{
  "n_head": 2,
  "positions": "rope",
  "lr_head": 0.00671,
  "schedule": "wsd"
}
MLP neurons of a small language model. Each row is named by its layer, matrix (down: output weights) and neuron, and shows model dimensions 64-159. Each number is 128 + 32 x the weight over its row's rms, rounded and kept within 0 to 255. Numbers have three digits each. A neuron's up and down rows have the sign that makes its largest values positive.
A block is one neuron, or neurons of one layer that tend to fire together. After each block is what it responds to, as a language model described it from the Wikipedia text at the highest values.

L7.down48:150135127166055190080160141151154111103142141125138189121174135040096101120061137168114091110052086106126087080117141140109121123144132183081169185064140116128063135153139135103155145105132110147186183073181104097136142104105127100129123132112136170104147109104111129154153165093152123141
Responds to: Words that introduce a description of what someone or something is, such as a and an after is or was, as after serving, and colons in infobox fields.

L3.down88:111134081177146164155054068084106084102127161113153113120147147147154099132088138143091127122056139099097128180104180126150137128126092110114158155133129127140126150162105114161056176150168204108121124124071100107153155150148144112070109145120114132136158117098094125166144109104091083189
L3.down295:168148103155120197162103098089163104123101150132121102165035075116123070165152103097110136105152089167080137120130140140120091112118174162140120163125164082076166131151121071139116075113168111136125128156116104089186186139170175118115118152100159111119098121096081195207174184158128146125
L3.down443:128150110158163161147096114067179048178109150148069146081110173118153162110136109121107109126109076086112167127100146106098092120088134171105070117207164128095154110158160123116086165191160154147076070188113113142138141163156102135127149120123097071168159127143166167130165091140099059102
L3.down480:101123119159153128127066124125125095116126131125076158142090096118157174158090107193064166156132062160159088137111134168142122123086145143122150120148178117135128113123130118097129145108095138105055132143161127140146102113080194193081115150146086102116168163163061177120108083090171137153
Responds to: The articles "the" (sometimes "an") mid-sentence, mostly after prepositions like of, on, in, as in "of the same title", "on the last night".

L3.down13:178134103120121086167084114115148093098095152114113138173060102120115116128085152147160144164140194136138127139172118155100081135139140162127064102097110162162107159178107128161139127147094128134153070139173045184112093151169067109110169138087114111154114095131157130118164085088079145111
L3.down124:157057152132123130122172156081177111156170136112105106135145126162124100199190150128120139090134170130128198127155098126100143195104142079082142126118094114137117153091112092140083093148080174135121104089091144177144073130122131122164109121146168078135076083139113131131113117060106133150
L3.down417:156151192182138127098123103136094177147088167177076145097161120172158172166116175202081105124083139107114114131171119135182128121154122113114135171096153142082080138142144110131117141120156161154103110115159146111115128061112148140085144085128107157194097077102152132203134157104097162132
L3.down463:154165168119115121147129123147145102138145104068137131143095135181180127126157096105125129140120144155123134149162170114094085135110133061140134149049111188101121139110101108162113129150101109149095139136080107168065138118161077106068189120094201124198178143170099174106142087114122187124
Responds to: Opening parenthesis (often fused as " (19") right after a name, title or term, introducing a year, code or gloss: Vegas to Memphis (1969), Turro (CUB), Association (CBA).

L7.down319:094105120169189209182081158106157151099155161147096143151149103218122110107194170077134132109119158059146074168134136152142114147153145133189110049130115144192166113130146186145133195118105068115109146146095142152136091125147132130120136129122107171078141081073142122052107109166088148092
Responds to: Separators inside numbers in Wikipedia tables and stat rows, like decimal points (22.5), time colons (15:00), score dashes, and row-ending line breaks.

L9.down6:167092145130136153111155157113127089100179117099125122154157083104167177130143150105126131102153129116067139184168112125070140180141161095123170144115133135103121133128159147148056141187132152089132116156132107131106091173165112107098155130136112075213143103109097116110138180131111147099
L9.down22:110163109130094160126185102134160163119157182176122155149089143131078130059129083159105122198182139088168156065108082128169157101070177105170135130095138192067122191123169104135118105088087139135101133128145137175115138136056120117136136108133107151175113142196077174118174075108198130113
L9.down34:048150122117062132067115114149117100146140175130188126145127138179154139104137172135122079079124143158155151107155143240102172110145075107100101122100094121104107110075164098111176074154143080088131138130094150101098146131147171102115155142141145114109177128101070146165137122175100114158
L9.down50:112177123154091099175149091111123153159161126080109079136110128128142128139158138129129157145126111124130193135139116168158134145091084052140102141183163094170106141068117145203090122193092113181087137112140115142079125166100134160115176060133094160179125146092147166119165077138098182134
L9.down170:155152160137102172072089172126154102116118179094187142115108148171133124109126102135138111061102051159152173142146104136111102058125175110110079131150150100184094120063116108147085153113133184161115130097098181140169174057148094193163127121082117098071122121143096115159120211162148111142
L9.down188:124176116108103123108206093095151092109111130194131168141114123110171150203125194131145155103142186145087159127110188116112135139130097130093152134172108124128095115147118130115135148111182156151103079148110149151130169146181160116129120087130131092088111104168124157173076085191127127137
L9.down226:145133043107134187128081133080133127079108107158132120169099107088124102133117093134162095073127139121075121160105172200104069174122073114127076188161104202151176113101111084147125089143146108130115141078128157177151115090110141129159134125120108117109130145061146057145132202161102135146
L9.down228:098148144169048114092128174131151089154201105147136132129163108124099131146145127144165103163197156105064074109110175127120151121147106088125152140134177111139115135085074176165090054124165134086142147108113119100155125094113134148097137124111143091130120117119096109125073085165166180113
L9.down235:152114142160168141135062100100133154149124109151115121100121079164114158116102109204108110149154127086165104188144090104143143180128104097132156109138098179132108139092196199163197180091086152131104176119099124133149150119098131080087141125118086109133126106147156112147131103216087151110
L9.down248:141131138126117099154180151123116145131146096126112122128049156130185148104110097079089155116100093158085104144206103110186119138147139134112126103108166150115107117125094126083089143163093127147174091063165114175070131247094092191111163074187174114097050129138124178123114125135168113126
L9.down302:147179098121084109135093125180116123185087075119112129141105171091101162150102163164109072129171120107115085173155132130058162145119118101164193128115165108140127113093141168106148081157064161118157098150120068145163142154071098124154108124082170136060115111123114093064204106135118154115
L9.down348:161162163204116149091113118176067110080097051088144104114059162129114147102129156117108159085091145130180157148124180080079126152140150118149129209104117154137101103108087118121124111105106161161112137096081206136136126105119112158088147121139135105162110112103160147112107192091110095101
L9.down386:090147111077149121069135173143127151150118153085115147160140141164152139086085055157115157113145097140134145148152160123115114113112097119115124149111117168148130163141146226200090163135142119079150148070115161140051048127214122217110089103110149134138126093137150156090151142096135122160
L9.down417:114074148118077134141128187148104086052146105112118121094143140133116155157171205116088139122178166108133110122103126121122233134134117109093129115120072117146151127122119167093130180181167130173089176150169178077102170131128093111120127152107147077122164107105141066106088120106202128195
L9.down432:125156201189077145038132148137125126130200201143150151149115076109109153153138109119110120166097136182135132156149177097099158157119192106140166113074125132098143168096098128102120184085151075097113112071110144142139123141107058138070124105157157066096135145075139166126135161123143084163
L9.down496:138141068165148113226157084172113159088085129071084103098091119138106131139190121065126105092169092173132148150148150168134123141103126147125148189154106137122179132138112140132085111169116124081159104136098125117039171201140157156092190106125087082113090079156130131190061126096093114146
Responds to: Mainly "an", both as an article and as the start of words like analysis or animal; also "was"/"is" after a subject and table pipes.

L9.down124:152154147047101103251125151132102129158090144113121127076147131169165058110160091122134122223100130168131082127089140093108178095084055155115150112097167114164146127082137131081152117134116087140110126141088191130120146139140146170134149132109122186146108132121145139090072134132147107084
L9.down151:123095108198072188195128116119163133095196136114054085175116127113138131140117163106077135175087095138137151145143157155138105135105119111139163125107182098143144092148131135076134145117180150110079103112110118098155128111100089151101113101094118122118095150113102107088128075127115083092
L9.down173:136104103161103105087152077078143122094106151116141131124089160157138153120149104130057132129150108135168121126098096112086114081129179107152160216167114119159111149133145133076102159151168152147095141105103140177079126098125125079095097113167065197146129163127137187140119086118135156127
L9.down195:159160182103152127229189122108075204158071108178157164168116146164139100148144151161143100100100118111119136160123109151117106159114088132161135114121146139165134117119137144133113057127073096172114181168115152165125088118142139103081164099111149136183102077129156152143132166140112149110
L9.down231:110112151137105123249148165190166134085118127057147183136132133113126138141148144154107127126081104165116129127112129114181132159120143211145109128140082117115097137140190083108154132093129069168109142143103076141081169164146156164128141109132047156130073217159092134075152106138141101173
L9.down251:164117084092041164139126140124204167140105132155119133134158159102140129110116101185102095117175126079085121094096071119129110090088158139148112071185104119091067161166046114190154102132127107200162067135132152147111161113117152110111100179115075134187143059081130170125114121170104129096
L9.down272:107118176144117148138140111187148102098193141087154147117129066126093154177171128149096127146193078113165159138124139093185165137100171182147110114126122089123197132080121116143134121087074142145130161153178144160154139133143149116056101128132081090132100084136152094119152039128152116150
L9.down289:128073168130089147198071095140078085122156171146039093154107180169097168093136078135126153208179153088101125155163117121141115136100137118146171182149087142091147164151171189108157113134068132125106172126129095140083138115134112093083129130145180111092163128128134102095116122120159137099
L9.down311:124100144181087053185119162155130127092124170190175133121117092150129153168127134168150181150086135119089136075107069119084099101158178150115138147159121116126173106131153089095066107075189182154115181131087093072133119151114080141127180137128111137117112152135148118129125094099167123116
L9.down323:174178074173099173089175132156093094148140077085114179131120105115120114109159179165161115147175184096188180123117134117142174062164116181130117135112103172138153188111130150155173132106081145155118136156053130175110171131145117099138128166073123122178070116099084125135134102099118109127
L9.down342:154109118128159168150048107124124145078127155122090153130094174163082156156142190157144087096110170174181113128154095130138099131113135162095204077113056132097160146098113114107102133146149125121160150220131096137136150102147169104093140137111127101113163135111059141144082128089137130121
L9.down370:113134093107107209207080168110159166145097137107114154152157104143097158169165169131113080164152161031108117123206106158166172139150173108117101095098105119148163115124114093102106111098129084135124170119110113139123163171089172129069109134088083138151128088140125118108116088129131127138
L9.down421:154156122141154146126140146120083145145175166161169123116113108158150147082108112137141116148111112098135126180189088140149149096145115096175199141135133130098133137070157115170098119113116148149129100132107097097165169084188138067099167184149195120116145154155167132032152085179109147150
L9.down435:092154091144095165222171132116126143107109174097092155190122146115140132136104161094118132112141189135086137127148090090181168083066075114173144086162098122123162121149085155140092116121117105170075117189114082122111118122164130103124110136134108150161204119191161105095151106105118143155
L9.down472:150130143098120050161121124157078096105111111138091165151093164114124098229154124117078132156055218091134133126137162128054087151119151183146097127145158135136123165164055124102125108188089104131133109107123134121139156134153100142090117151123169150171143168118127130117094073148155111171
L9.down476:112148140078100104216139155103105125165101146171200146158132174134172108093134118143131096118140092114083047051172061119112105123121112158102131101091084177113180179143176153137126178144095108165140115152169169105132180109173102136078094156134128120079077181139069157138053111173133119147
Responds to: Signs like + and − opening numbers in table cells (goal difference, vote change), plus inner joiners such as Alexander-Walker, Mc, "re" in there.